config.toml
n_head = 16
n_kv_head = 16
d_mlp = 2048
activation = "gelu"
bias = "all"
init_std_qkv = 0.0147
init_std_up = 0.0147
init_std_down = 0.0147
lr_head = 0.00394
decay_fraction = 0.706
decay_shape = "linear"
batch_tokens = 65536
steps = 7432
MLP neurons of a small language model. Each row is named by its layer, matrix (up: input weights) and neuron, and shows model dimensions 341-436. Each number is 500 + 25 x the weight over its row's rms, rounded and kept within 0 to 999. Numbers have three digits each.
A block is one neuron, or neurons of one layer that tend to fire together. After each block is what it responds to, as a language model described it from the Wikipedia text at the highest values.

L5.up6:469492460529495532514474498498537560535520519467496522471510503561516495515501558485513516522511508536500507494487485481495497495480525515529514486526527479481505465471553519505460499524442541530475520512470491512482464490526503447501504475517502515499515481479471518490475489466525546494
L5.up507:495495460486502529499490498508437485498538481483481498485478470525534580465476552502474469443505491484454480496495481482532474510516516550476531507505489485474475523510490519530494497494454543500493497464499496516496488526504463517481462503479495485558543508527466472494470490502466518543
L5.up705:512484505469498492470483441497507485559469495508528545477466510478524497475484542534504481486470506487491463523448500490532543546539518509485498506454497515499518520503481486520544511494482484523516507470494502482462534543495512517532515458479545515508482499524471503528534505505492523498
L5.up1861:510536461532493498509491499520483517491536509531548501497496486491540559491521547523491517496502572490509504477525493515486510515492531517486489497497529457507561532483511560523534459512499539512508503535451516490500491513467507489511515483473505503488461578549497472485548494538564477522
Responds to: Surname ending pieces. Final or middle word-piece of a multi-token surname or proper name, such as Shev-chen-ko, Baumg-art-ner, Couch-man, Bald-erson, mostly in name lists and tables.

L5.up290:507469508494503500466486474493472519518478536528531525546517532485494529517492468527503472461516494509519510496477533499527462495517499524521478514438482508502481513480515535508481465488535473486490469511532530475503493536537508509512483536455551539524485477486496515485493490487520491475
L5.up377:489495519501470466511487513496496525498514505478482500466520537460442459524460515520483477502516519526511489506467492526529486445475456540524512523485491498518496505534537528525482452465456511514488474505458493479484440495503521499506485496516489464461480503484494546532477529508483514536
L5.up778:497516532529533518521515460495519513508467507503533513441476500520504479518537525477559526527511515494461469503488502520498460488529485471500519466473496491475450547477520469492483446488464486518505523479557490468485470516479491497529454496539491532503505474517538524500486507485524477506
L5.up1529:512513462530523503514484482504488515526506476479525516496493525465478505518511508531498497534478510511521518524480506472529481556515515539483489492498532499503480496466503479533510507518486495509490461534513486488503516509517480518512461477520517509495525490516483529502475517486513442493
Responds to: Date after "on". The space or month name right after "on" or "On" that opens a date, e.g. "died on 12 April", "on November 5"; also some empty table cells and years.

L4.up2042:510499488496458512534513528499515506503510513466518498496507526486481481528540469497506528493498533469505485494527477466518498540488493484501531541518475481474475523529513520528529502494500478503504503491516517547488482485482475499504460481504504475520507504515540486503506515456489469491
Responds to: Year first digit. First digit of a four-digit year in full dates, especially the 2 of 20xx after a day and month, e.g. 11 October 2000, July 21, 2023.

L4.up26:523495472514518589486466483528519496501516490496490548516499483446497466505482534501518497492503553495498510489483495481521509461522562515496506495494444476491493498480534561465462492496428555504492472481513478485482548506476500499475487532454469547527474476549497533484466507472487496506
Responds to: Coordinate digits and "on". Digits in the minutes/seconds slots of latitude–longitude coordinates, such as 46°15′'4'6″, and the preposition "on" before dates or places, such as "On 1 September" or "found on the flag".

L4.up1940:511557491501535502525515473498456536465478513497483525482434472499522541533479516507517481514502478471496498500517516535518573522524513488449485513490532489490519497486556541485523486542513477471511490536485480536494492472471490515522483497477473486513495513528510471507503514509475475530
Responds to: Proper name completions. Word pieces that finish a multi-token proper noun, mostly surnames but also places and organizations, as in Affle-ck, Ul-rich, Suce-ava, Clifton-ville.

L10.up93:490489474488481478492523498512499526526519470521511496521490514478529492530520478517513438486513475525527505504497501497487485455506478485494502534475489480485498545434512473469481482484489552545518456537527480517482502476535448474484526532494523479498520508490481503528507486501483493497
L10.up170:511490526469493531448497497507450496532499502514531519465505491512497460497490531498515504500450535508510504526531475467516476474521476459542539498500480502537479488519527478484543488512520505527536560515510545504495514493494461459477501514497530533512533486503490498482495450496509520521
L10.up207:499514518492477518536480499512535515537557504536463508495495501509483466486494465540479465530466470503501482498528458518513472480544510505484490489477521526497518524512452482491470518500500501496486502491471499487495496491516518483483505474417471422510506501508526529505509529497478490456
L10.up516:509485535470452499490487500483496511514511516518529525487482447495536499502518509490500483498448473505522542514527553478509500488513469496487471499528500506509482535519491507501518464543513545487499495527500489531469520485518486480478512517485547449502480462489520461578480482506485508491
L10.up530:487517498486505474525508519545486485487500515480515498526504494504470492536520512495432484502546485476496501483492459470515497534523451533518482512467483478482522459476543548477498510491536527468507495485475439491514475532528512518477519519493490488472469495533521461491491497500539475498
L10.up718:536489520463523490492506500494500529486529489545529513505502511502481542536490521555495484493489518540543472519486501503558500516554468512495537519494492498515491489503494446503516467512543507493494520518473499530512475546536491487501518461520514443495504479535475467507501521526509532498
L10.up993:478558509495509455485500485483521514511497484478479472503522477496502517509526521498500496466442521530506484479497492466521490513505495491507496489494504501514468471480538491533502495521502514476433525517501459485474451421517521487503500516486538486515475483523498519504478541484533504514
L10.up1038:493551482493499485483548486526496533518502476481466491529520531461487497520421476498534527521494487474531479503522479468500481460529538494468508529481527436536507497496532521457474502539501484471456461471430494515515482512446493476465485490506501499462479546506515479517486515514506525518
L10.up1159:441507492487499488511525471517472517522518511488516502528477477489495502511501465506544531481463457469533496514434519503492499507488491507494502539444497542515518475519514500498521486489504528472474451474455503521500502489506530486512491488485551459494462515523507452490490502468515488503
L10.up1245:501524476517498456488469518497525499494474507458481487507487488494528503448499499492465534534505508516474484532514468502487496489519528490520507511434493461498549487505460491505479529505491527518503484509508538499464470484490508487482531466473506490507503493499480497512505519539515504485
L10.up1292:461544522557469536549522547551509502501476499517530538500499509506480471516524512504478475455464560484509505482490505486478470511511487539515489488473523497552462523525481496475493474521470489539460518514521509521493448482522538485450512461511499495478484513498498498485499547496498512520
L10.up1577:470502483503518508477501483528505506517462437460503498515521455507478491515508507512522511505503462543520486484507490487510505479503518514512484478484520488495506510446528485540540510535527535474474529527482476528408511482498494482495518520528560476480494523485486471497527553511522509532
L10.up1633:484460481542502500525489535527476479479520494490450457477517513512505499450507495521492509459480511548562519501435521464516500497502491509516520523500495486477500463553484488497488469538496466537524503487480528529491543479504448509510525534509523513519508509555508495532527515505530513493
L10.up1748:464501529522505510502488518508469532504491480507525537470522466495475547506509450524506468526476512487521517520493479496507500518476480528521500553533464509534497493471491533447474463517550499499495506485490509555523503479479524496466525529488538476520487464493490496509514459466451563521
L10.up1790:498470537508472474501515512515534504456456479452441478562488515529476516474497482469511484501495491484524446453467521546508447515524492494489510520480493513435544490481472515472478485484549503519488510466502495474480474463472550425489544475536491532483503485547515494510534498502476540506
L10.up1821:520514504469485500486465516499516532476496541514528486516555466467484489485470493477460510503514487479512543516511554507515476505478461487542529462536490537518496478507492536557488478494514480488479513490468514470535470487508494486505511523482477510467445518522502462501468527510505485490
Responds to: Verb or of before its object. Main verbs and auxiliaries straight after a subject (had, has, took, made), and of after total, area or term before a number.

L4.up1855:534530491498481539526463500473530490470518468498469527514466482508484509489502539473462479545493549501499521527502499516506500476495555480501493499476502492509464549485491497473519481469493532528471508504477481487498496484464465514520484456484518526496514475467513512526486463527445496517
Responds to: Early-life origin phrases. Word ends in biographies that lead into where someone grew up, studied or began a career (grew up, enrolled, graduating, born and raised), also weak table-cell separators.

L10.up181:488552476524481530513473537500454508541506513521490485534500469516479547498525487512475505485479520476510473500533535498520503492526528465480473459493483524502508515525527545554511502531475473461500489509501530517462459502485495544504465498474475519572511538487509505535535533477477490501
L10.up200:489489484512474510495509503489478492532518507473510494468486545499480500483521528530475468520508503494475510522483535517507516466541486495523522459497506529554505567500532505505570549487481526499512537501496508520492496476513482462518460468498527465520492447524489476499485522526528550513
L10.up301:524493502488495478464476495485523497470488527546478485549465473507479492511477563512544560532500512496538489518482481501520510509504491497471462496454483497533503450483503518514465546520479532500459497506482501509496497478469475490485504559520503508503526549475497463466532500475458547491
L10.up308:529494469528495497461515522507481525485447541499512445504486503497528505555567486484453461486451488479477499458473511505526542492505469499515485457511507513536515544498487524530482516508505465497495521529560517455488503508518533556520459497517498503508509526477513478536469505499521504513
L10.up559:524529527513454460545527466483494515513475465521530527514507509486472480496500480493529520502527505482531479472459497472494525530545483513535465515460464527539512533533471529515507498501497511534513505530460468499517473508455527516458530494514497503535526477517517510476481505513505520495
L10.up827:458520481505492528513449507503509506488511474545507519548532498500449548485511501532482463489526448484487471502477502525506485482491470509495462494490477520524523539513539524509489501502486523479472504480473506493523491475461517500465487500483518466530513523520452459499491525555523483521
L10.up1025:503516472493475498510507509493490536504471503499470514503512538541474487459529454489516511556523538519527488535466478508507479506507498497538462521472510504542515503508515564527497503460480503516522472473443528516529491459498529531518539494469491463533494480511490502519505488503515510516
L10.up1126:507544464492487501511544497490503559494472496504485535506489490504491508451508519504534497543503499532493508510455503476523515480472480553502479538515511519525511541514421453509508493520488528517521506505504489483508471519500501540550511490476517514476494507521493493526499506525535531472
L10.up1385:506515497534463497510453473506486481472513503522509508522515490507523485461494517484442502557483501482545513474470462480540496527554499509517488486471547513520516495468511527525506488472485526475548505489484491499502488436479497497503534507491514532484493545515533491489499489484468507507
L10.up1399:462555466529497491473529486485542532482508482549514485497493488502476514529490530539488525503472470519499499514516487516496513517481488491501491521469514493461496551458513469509491476505510523501465438532483511511513500503463519490522492529496472497564485537529489512535463510503527519489
L10.up1402:486568486543481504513449487505482500524548496497528489524462460503479498464529533528468515542486476484543494503502511518520476539515505469503462447489516533533507497527514499499505486555506525510448496530475504520526493516504510488504511517475500498492486451515488471517511505499511519494
L10.up1495:522485519488454530528463469484488510417533528510520490529494497487497530502517484497475496563505535461508499514493495474496491485486501501496475510533499499546522505483489512472502494516461453532485508496536518510513496520486489463487509502531467519518529507474557481517507506562492519508
L10.up1522:516528483509525505480493483510483559477515516465510511522485507513480504486510502526515522528566497484476483511501492481462511488520476486478457508519498449495490520498476503504551493487517519460511512512516473486482466526509482536515508508497449495490470520527554477489486512511485537446
L10.up1643:533498508516506478534451477491496535512529495530502482507495473473489535512542506543503506526488476454505471489486471506495522525434538511502495554487517509503466519515525497507530540499502498500505515488491513478454507521492510482487489541483524542501493477456519461503464475528550488515
L10.up1778:515507491524490509502442507498471529460530518471525484491480467494509541478503485435482541529519493510479456494428509522494468507492446519495494498513506472454501534546489539500521541467490524485515537510501486499455472517507459492471482493520478509541511476520487501531500510494448495489
L10.up1875:526523466467478498540498481514530481519515515547491502499518491530496503497474505487462514490507487508477522500512513515539543499506490501429483475490481471532485482520518481494520455520473542499470475544504500493457507535517508517513480510488487451484508552504457519564501499518485489494
Responds to: Name-ending subword pieces. Final word-piece that completes a multi-token proper name, usually a repeated person's surname or an organization acronym, such as Davidson, Shafilea, Knapp, CAC.

L5.up32:449514507517462477510484521501491475500502474496483471502502463534504482528482498522519489539505494485531544507484481467526508506581471483507497523499463463531466500491519486527524507495518509499496504464511476494518523527481493487495510505494488514522489519532489505479507492501469511547
L5.up837:482476458465475530458526508522522512530490491496479503455501485475517513524531481510478432489474492497502488523511509468536471504490510504495467479497513507495505496492533460541508509505506473501465506548513486511479524457518504523516507525466568528498513520515503499518516494496520513507
L5.up1452:502515460542507489522528521533509472474525468481490484475481473520526499498485534525488500519501502516493503444529492491538529469546511479480511503488524482515470484532568510511488533510471472463524508487502479547514518496529511507476504490515552500508519512487481484492508522528490500501
L5.up1570:498518475527491512532481523491497541501487506516480496452466504512512440505478524522494513495472474547539488514531496512550486479463490517506482454493551497505528502490519476493509497473478486498492522461504490539492458480513530468489530486524510526491489533540548501515505550478499541473
Responds to: Main verb of clause. Fires on the finite verb or auxiliary right after a subject or relative pronoun, often its final piece, e.g. which had, weighs, predispose.

L5.up5:553540497499448511524487470494500454502500520456486477437497531495511503480532555463500536474497489483508498488535493503501518466513539502448520487479501503510475517514502523504490530522507502488517506479540522521507485496457484488489468484533532498501477490492440521474475499507431506526
L5.up226:504517463517504537507476514524477518502542476484499494508490472511522498471505496474528529503508486458497491534522522529508481493529527510474513526513495535484523524552475522511502507509544446503493540511547481511432512507522478476507481502537460542524521487505552519471471506552477506547
L5.up800:555532498497497515517505505520469496494510498517506484473513535501539508455495495469485492509500494490552472559496483448488508500524521503515511479499506572509520534455479475457525502523468490508487499507528493486516498464580500438480494525539471509493488524503498479503500517535509484521
L5.up869:507551500463469502492526456507497473471506457508524483506530553523546515488522515519489535498541447524507463484513513430455534506508524528463503495468492554480519546545511488505542494482471510496488556505525476427482456495514529522537486543509473535502493580516507488492452477512509486524
Responds to: Adverbs and degree modifiers. Adverb endings and degree words placed before adjectives, verbs or comparatives, such as -ly in remarkably and steadily, and most or more; it also fires weakly on table pipe separators.

L10.up503:478491450506518497466501507527568494497519519482485531545533493462495494542472457524513493502472476526526523515547507511508545488530482554508520513514502496503523519512506514478475494526526518539511559442495532523508472505516488520475527470475508474489473518482530482456569466485504458471
L10.up845:508468487456523483511487510489495492457481521478541485498552462556506471501511489485452446502465467494469485462522502506531534492539500510488495497508533504502508466518505487475546491540494493541491497509481512510566554474538445490500517483502513521487460466517508460505506526468468480484
L10.up1129:496499463463457467495515516544504499496482516483480469494518510491562504429444497496487493484509477471492518478501493480522516437493496500476523522461506527510508472517522486525531516478540452497476557530515487438493510563509479459528529457489509466529479469500522538463489496537484555487
L10.up1180:494560480450508517560517474479559501468510473482508520493523521504487513425503515493506475548505502488491512528515448506493487516469515506546523511511458482506468447513453517495498485519516470498446493484506522437511484503489491511485519499509519489478486492468516523498529512472477512503
L10.up1261:520519477444504465510524494515538493520504470466462510481479534485467538501491467510465508499520562521489495528529485483490523502452509487475498496518509533511502512490494513509467483516487474501509455492556510490491457489489499477523539521540496504532479476516486449494431516499527513454
L10.up1316:530520481484530453524484530498461495528542470521494464545511443517520520480497501482484517514479495506486498509471467516525500527470470532508471424514521460502494460505521508458473528508480458510467557511512482442504509440482508498514490501482463451500466491534472519481478513463513499505
L10.up1436:467509478510488504496531504480545475540485515506523497452448468491491493519512486496489459523498492480488483469472481501492507476504477474512514535466523470523544543506518508530505498468498499496449506571539531454493471450488469514551477467496488475455484492499527503525515475480524488496
L10.up1488:471497485467486497499471521486473506543513493520472469476529515518497489482532549539467481481521533542542494488496475507527487476493535482513509497513484467516471519503495493492427487530520509508494535508478509458442529496505440526504481503527495493506531488509473493494520462489499512545
L10.up1524:514516537485528478517508484475474533537514454524471522496489496555533544510489513513490504486499517560502466524482486511464466485510479518484481541459538487510505515511484505500447495468454492519503471520476531515561530458463511509544525486489517474461477497491455510567498490493521547505
L10.up1555:485538449538468502469498466542491492507504474500525490489503539468471546498499483521512490490517469488530493521487531473560548523478498508477506492496497526499534512505505497529501502467508510502534491496505472482480532471463487484509482499499473488507533475501520557524445499534526519498
L10.up1691:564505490481496458544509521516493520542526502491513442494479521567463523493545491538464495519494516549514474507480501494579528486527560539442467526482501537519473517507522511505490516496512505425489517479502500479464505444513526531467450526514504539479518523491480470545489527515449476456
L10.up1701:514487512499513494518516497497503527476516490524484523474531481490514500502470534462504496513559507494497501522480491499501492514480462513504458573524526474498487528531495529477505467488510469490493516535512479475471500523515446525477496528494515472486516507496480476519528522538485543470
L10.up1729:508529561487496498509517456491505519541527522488526491486476487472505461451498496528497546532488475512495448458488494472517515483546515508476524490508524519491510453474497491528474484511536527522479500470492506483502533539501498450516511502531479478512508461480488523529465485508517517494
L10.up1739:537525481497509496514471521482550516485495457523476497469497507475532497486476523499464494510498476512547464445496521505474473499473503514482517488435499524467491495494499504520443452485492526499533450502468482560497497534501535478487475521501482457465529481515527534481455487503532486467
L10.up1763:474493536495520486516546490484498528488522496509519504505516475561492516505510509525523493492529517478494516495528486521485470435529499491481523537459463521524459527504512487530502513471509493497475482488506497463514527482526483483491506478504491540479498457496483540549471514498462448466
L10.up1904:521501530513540461495508465504489469568505487537511513478458510480507500493443482494526489505499486538489518484507438492462482500494535547515546534478530493532466526453498515502498481526527525488501492480495521482491481475516455446513493480466480515545534547483524484507480523514468498534
Responds to: Date preposition "on". The word "on" (or "On") just before a specific date, as in released on May 5, plus early digits or month names inside dates.

L10.up44:532498486438472492519473570458463458498463487545495443498517505478517530518494520484501497489500516538493540475524524504500489424489468522493477443511503523498490506504484489485526507482509508493479541474507525498501496544523538517513517495527570504492493542488495452486523479497464480533
L10.up89:539460515493556512470480528511487532468520487511497507475498533473498502511522522487487486538529549528484523526551476502481539508538494529499567518506538502459508585511525490469473490530537516468526555522528526499486482499526528499545482487517498524504425523527548540502466519485485487498
L10.up138:506517490513505512500505506516491492523549503527489480486529495475498477521466474504460514460483515503529505527526488539517515476505493508466486486484557450490489500513491524486499542537506499485473529486474467490521483564506502484479469488457508527521481497504545520536493472479509549498
L10.up408:501526481502471510506496487505482463477451517499461440522496485532482464489511474501461502514519508500524510569486507480526513435508496506475476506478493462530448509470483481490487461507507490512484497451514513477533494462463518467558535498476522510476455491490508510500511508535464531547
L10.up736:489456494468539500495531489493516503480561491521496515540489519541489505498468477530496507506505536506500481464494473492492474503541454498505530537480499472505443477503510468481512455517494477493514504488486528514541474524507508482519523555503497485548465517505538478474472552485483503486
L10.up833:509491499496517474539487479490510471495475520490502463528499545507513508496499503464499534513497495482525481515519510520492510496475471496512459469462499510504482498466508500534489519533523466476565538537494512484511496510557487480498507486493512529473496462494492470511579569449511495506
L10.up895:490479491505551475461469482489491485507495505457476470472489478515500487500527509527445510539485551458520488472537495554497510440526538506463539484484521488508495490442480570473497478492492489516532506500491510570537466489472505492480445474507500500525497503491538466495476517487518481529
L10.up901:494534461473469476482494513539515508515542524495468521493544496491511506474521500476514507445518490485459496488497538486553510509520461465508459502507524473482509526523474491482537522504491517508521486498522515508524441528498472492551467511518512514519508462537510539466506481508489549471
L10.up936:504529557465462480480520520499492485459514526497522500500537491506488518494511508537517539490507504480540515494515488492495485470497523519491512525526475493439522495528507449492479482488486496536476514491512499544521484468500492503498491484493470480458493504498494472486521509488479512422
L10.up945:492488509515413470446514528501475494532506484514481481456496524525483468520507477488525453438473493489553493517556558503479496506445550520498495538531507503475534489549446505513537499474466491513534504517502526511522544507505540508479486533499525436521514480518536524525546507489481499490
L10.up1091:489503499525430476464531518505528509478508509511467493510485563557500532501521447523479526486515533479533471554477515510466448502556471516473503478452509505483517466478509510442504534571473529492473505489560489514496487477523530490466517504492483491512493477454517528468486498522461505521
L10.up1169:489479533488486544492501499476479526506492511507491492542530507497513471513469410542498518470500460515518505482486545532518508508548511526464514538524517446476509501513532504523498483488501479492524482516525474538468504485507520513541491549470518495492479524499523532511522513459530569506
L10.up1609:450509494490480479567509506507475501461451507488521497464516500494515486502493496500456530495500509524497499511501522493487509515535511481502497482532464476483500506455511522512523486564507499403508521469519479498530500516532506473526525524513529534504494546467516510518533496522518488521
L10.up1638:493504480472463478510521489552496483519458518500498472458537472465490478501496486506488455520491521511459507493495527503512484526492490491453491483537542492459451490481536456481469434502523497514501463534446506486479469495486523469576487498474489518523459505514509475534498510514555482505
L10.up1892:509518501493473516501459485484510515540535493524527519498482494474478478503536505477420514497525496544530509504493508481486483503515454534508488500511530549511484513508474529469474555508469527511488517477523498510483491478494509501507510510516509497478500531478521520499466509464481502539
L10.up2031:487468496504461513442521506519499466498492490491535461512541477510505489508490464486436519560509513483492519465493535517503542442502496533517519515510517544456497452500488460477492544455508485493539464445488502482455539538510529468482469489466516495492477502461513514495476435470461458528
Responds to: Year-leading digit 2. The first digit 2 of years in the 2000s (2013, 2002, 2024) in dates, tables and office terms, and occasionally other leading digits.

L4.up864:536519485504511529520521506516498499468458568523499486524495485501497538508530520488500462505536519484522521487493500439501506469524491507492535516509567493489487538485516517508487504509499496471487515513488511513488508498508518487513514463490546500507525507486523503504485500571526504467
Responds to: Adverb suffix -ly. Suffix pieces that turn a stem into an adverb or finish a word, such as -ly, -ically, -ably (publicly, linguistically, remarkably), plus weaker mid-word pieces, digits and commas.

L4.up1093:517506460529511535497454510532529523530537474496506527505498507481505511556458481519498507483509491508522477504463546473534490495526468524535524510513497505529509481482494476494493550507513490543497508469502534570507474552513498496471493514499528501500479486495522530498479523487509475497
Responds to: Have-verbs and number digits. Forms of "have" (has, had, have, having) right after a subject or modal, e.g. "may have", "Swissquote had", plus "able/unable to"; also single digits inside coordinates and times.

L5.up169:497515462548467479524505514541481558503453464476513491426510476505501518526537492506480513497519503476483512509509469483469527470483514515528479558533507475511491523449472509486510508530473522492499492492488476483466500515522530491501475443496533545506494500564479472494533504568504501522
L5.up209:507517469526536500528451508463488539503474524485515515482504465508480497516499521510497478504495517492458485513510488495473537550523545498502514510472501473521498482544445516488524498485500521550504505477505517500482496463530513513522482503472452525490476454514480455492550493527562489458
L5.up1629:534536537505460477498490541468472481516478518492511512495520506477530500529506499511485511490515476511487505497491497496513501523507500517511475489512486509506525497485488537497486495498506508503459504514496458568495495484474455493499556439514491457526450487460549519502485472438514507524
L5.up2046:507544498490480449502490512505476493521447535504508511478515492519525487518479525531551476465510465535454533506478505475483492509460519514506510496510500499512526470493509521459508514498531556471480485501490508461460502469507472531492553534528501559544519457512506464493512480506517522491
Responds to: Biography career link words. Verbs and prepositions in biography career sections that come just before a named team, country or institution, e.g. represented, joining, captained, from; weaker on table cells before team names.

L10.up59:542528474498453491484468461462484496480467487539533505512475482486522481498516515512515503476466467434535493540516498495509489487495501503494486465472421518516488498520537499490465465527455477513463492480455497548518479494508490523479525499477515508488534455475475533572464499536497465472
L10.up268:521522532516496459519504521500461493479512522503499518474505507474525504461543510521472498529545484536530499509473500494508463511519477498506471480496507548506514516457504532467480470502492518476466512523516525519520484470531524498498494478511513496517531488465495526504519468527544496537
L10.up316:509502554511484543497492520457486527462478523511491502499515514500487508494517505485500538502497512536496497478505489513499479513532481513505470486445460545487523517470451511517495508445491498510491509510482489507535507523562443496540568494513546509487466504510489480494469485540514481505
L10.up367:466506481511455493462482496502544477512453468550505505513517525494497520495526492503526500454539511503525497522487502529517513496508488477475484483509503545469491484508494511559507486516519475552522525511482505527472496523518471512472517512474493475526548522488510494526546507524529470468
L10.up729:546530474515471566539509526519487507507473463487503503514462471507527470443527497534499517474518479520526484480468489523470512509526491496527462483511480486490520545576486551514522503511508465470524503514534487499517508550520499477487510486488548504524472507538482500505500513499526514532
L10.up813:493513532490469494509453497516527487506452494527518484510524488514535480461477497500517499474517518526509475574500506514532454486491461493507548480484456526491495463539521530507522475488516493484489461493493520493518534481473482496519486555494540462489519483483462494494527521527480548505
L10.up907:498461483433414535475514477489499474510474496540480502482494544497519538455507482492496558522471462503514448518469553512488569525504522511537491532527457507497472491523461528503472494482495507503477486481520539519480543524484482478525529530504504447515494510504509495478496519511497467510
L10.up1303:522507471494478514506501533505500495540517461527467462492532479478448497528497490535479507518531501498535516545486465522554525489513479516485493475507490467498483516528488505554538431500517465496530490462516505451505470491528529509503514480515507417515472489493532468508497499525492538497
L10.up1304:485511504518487527484468500504519520493467499532478497464545480521500492516534504489508565494556539541494521508523475492494488488469474490517478442458470498464531488521519506489495523463512526502484513473482519501526466500518516509493481479481502486511480507515493473493518485488491481470
L10.up1460:471533494506462517517509528506513542487492487503509498516498528476527482463509519493494483470479429481515469555470479500511458535510506486487525511489491498536472532494518513536484517468503532516501466522517459509469549464471460492511494538483486454551494495536479483509449487508521499503
L10.up1518:513488489501467505498473508486525529502490532534491527553499517488557503499498501533456522461508490503528492503476505496483507459518468490506475461531527534469522551474542502520485494512480515466469478500527479479519492468481514488480482523469502484505487522489497484538501455484529481492
L10.up1543:506476517533491542468469490556512487521487472468531516458505531482514520496505493485524567478476515494486513502477478469512474435489515538512543498495497464488460495490499516489514500526550528517492481470486520500437450517477484507475484458488542515551522507486512468495468480529492508518
L10.up1589:480536507475449527475518522519468524521462535482481474466540470512510506534482500535524513494487513504535514499482484478481502519478482474504496468476505507551508513543477489515488506475512558490460520531497488514512473523497511496521493499455488489476514507520488469502512507565470468509
L10.up1677:457495514455485499486497533468500562529500450482483515532546539521563497525519433475499512458486521483490520527480547494496510452491497461481487486502541501520456506523502561446515462518483478517526500505501527504556477519507540524527525491478497487520502501528533469530482484506504487513
L10.up1891:476476560487481494578496512475542480500506519515526497484480538516479545517533531465552458477508452476516495515453470524549492520496497487527495508521485491566522490526564515526432517530496493510469522507475494498541452534499498498486502462521505450478503533521528445494511494500497509510
L10.up2041:456497509534482534517479483480469495566456478542507494503492512485525508503526531491473539505467485532533523515500478524503472494500510518502481468466479492487466516495521524494492491503489483479462523504509502457537513557503484511496518546525528448507512496514527451470500509534475487575
Responds to: Degree words before adjectives. Tokens just before a coming adjective, such as degree adverbs and links between adjectives: more, most, very, -ly endings, and in cold and aloof.

L5.up160:535497507482501532506445527473525517516489522490510507530510481483466467489490497492503493462485465484485523489464475494508482511462477505513529506503454492472481519456480512519501515542514531446503532548500493495479476561460552480483488503488495489454453497461503512489503503496486583517
L5.up1145:478516465481481505517494509496516527500561513500521511475479518501519479518487519503472531491527523480476506518520488477518512453498532502474515516534490507505502514515507508468499476510455515557501513488478452488516505543497505492488463523462513513508500524479482490541508414481502478514
L5.up1255:525490490519496503507505491539500516528532538527496485505522479519477503500469461547453501475517520513486497477517484486535491507448491505473546480482491494475462516481495555492457461507504494520436522530450479476482459515499484471517501546464502478516490507499453510500484494496506485528
L5.up1592:437523530533514518501498463555533505514520510548466512507445524456465469521446470469523483485550497503480532496485522526511502519498482504447461518517521469509516503508554505472503478511509466517456508513456512502502509542460480512517497525450537499461470483493486486484509499512524499525
Responds to: Leading digit 2. The digit token 2 at the start of a number, mostly the first digit of a 20xx year after a dash or date (1918–2002, March 1, 2000), also days and table numbers.

L10.up22:510499508512494480502515492492506504486463466492485430492498483510536539499472457501530574463507555530489500499511492513492484499512510469507470498467522499462505503486520494530507450474460539516546487527435506442519519500492478511477433512519478527457526515476490481503495543503500542500
L10.up76:479532514493488493497508514524460519512532511481504495454513531488528478540482501549544490525488483478499517567507477455494462449498537504509518490502478503511514547520530492513510508511512502481478483469472519520494444511462534488468463549531515459482486491511537505500514543516481507536
L10.up482:478539518500494513476520510480510545552509498484504475514496482506473544488490520505534525463478520512436524496536503479472458538527478480504499553499521538510478517465505483536517531538474511495469481505500544478516457481514488504486465480487558486498496501510479519506502527526478466493
L10.up645:473524556535437516543464556479519504486520491458486480435449515555507479517470532511496512484498461511489495518485537490491503514482508509494507534506505522470479521493484509494537507480513530489452454493526509487533556512500474503567530476526493520488517458466526521520527475465481512504
L10.up709:522511541482424523502508468509450472524482467484536466514454483502528508510491508486483531498494483542545501506543545498484524486482525502480481469476545509477550496491518529519524513485531530533505514499525515526494531510436519479544495501477513496515491503497543464511477450473538540505
L10.up722:532537482475514505507501524501553476501474488489474495524457513515511494491523470536485504502514544520522505500502529518464487536533533513474475489495476489507507510504490500504505480433501501502489466463515521475465536494525515450466510526509540469551508468515465485534499552540525478517
L10.up1023:478529496481473508489490517452501525490528512545495490491490524500526515496450491532478503440515496419511470508486568500489527502505499511491487520509463498501469484507509481489485478459459498536486503474537524509485579463456491485513528529494516449496492465485520511457520481508498506508
L10.up1253:474490539519480483502471519525534531476497530482494469469475503475549497485488488486483526528495544478518504502538512484497501487540535486524515519465496487522408496520491487525506529515502476492449451481479495501517504485447510423500508502520506472531510550471521506512435477479555477525
L10.up1274:506507462503484466536482544507462515504493511517512502440509505471492513481514530544502462459516502494490509518477555431473508523547480538502549529492508521469519496534526497467470476513460454482490523504514509506492490455482490507480511503531514509511509490508520456517497489563507483522
L10.up1287:511511504524491474459474516524496490560502514451490515447501501515501511489501489478495509505520486474510495482441479532483509519500478489472481518549507507488497517507487525479500455519487464522464441501495519506542530523455518493498515506518552565495458499494500508546520536506461517496
L10.up1288:533497464506512527493464510490483510519470518534444444494500504541505506500507472440545466492483484469501475527438494496500463546514478468473465500472502497520480506433483495481510502456542458500513505516513479498491523513505504523511535504453496479495481493494494496471485529510497492500
L10.up1493:464530480505462477517482481477517515510472518506416468479485487495499510470475509484470520490503503526508526514492520475447519537519501476500496495512484478521483504470488517499487484497529480485460503481515505477502539515505504495482530505514498487463496481499502542507496464515490478512
L10.up1595:555468525541551508514498532533518513537490488479464513487470498514512478521532509503496483505464479498531504561487505514505497516484503504491493479528508537492466532498503518533497488480539461497490506530531532485459525524442499498464533513489514493498482438536516493498491490499508495508
L10.up1629:499500488496473516483469516509516447475462509449507479469527480461515527513522461498489487561488499479531468490451503509507431517506453521515483479482498517509454538500468517501455536504485517528511493485510485501500504513481505525491515498524531471485481465459483502510499510472465504539
L10.up1740:536513452538486505511448482511485500502477484513494516521503520510484516527479502509490524400477529514524491486484561519468522499491541545462472515502522467509514519548521487481470524427496512526481477494537485485540481513498461507511477509487519497470495465479490561524524483484518521526
L10.up1838:489502514499541483502483473469480497528484521488476499480480454522497515452541514538490556532518490493543501497505518516506500521538515502535516537474515483489506481488472515481507508510512521516519516468522528508475510505471567494507495496509505495489485520459496458589482455470520527494
Responds to: Education and place slots. Tokens just before a school, degree or place name in biographies, such as received her, graduated, at, in; also New, Gu(ildford).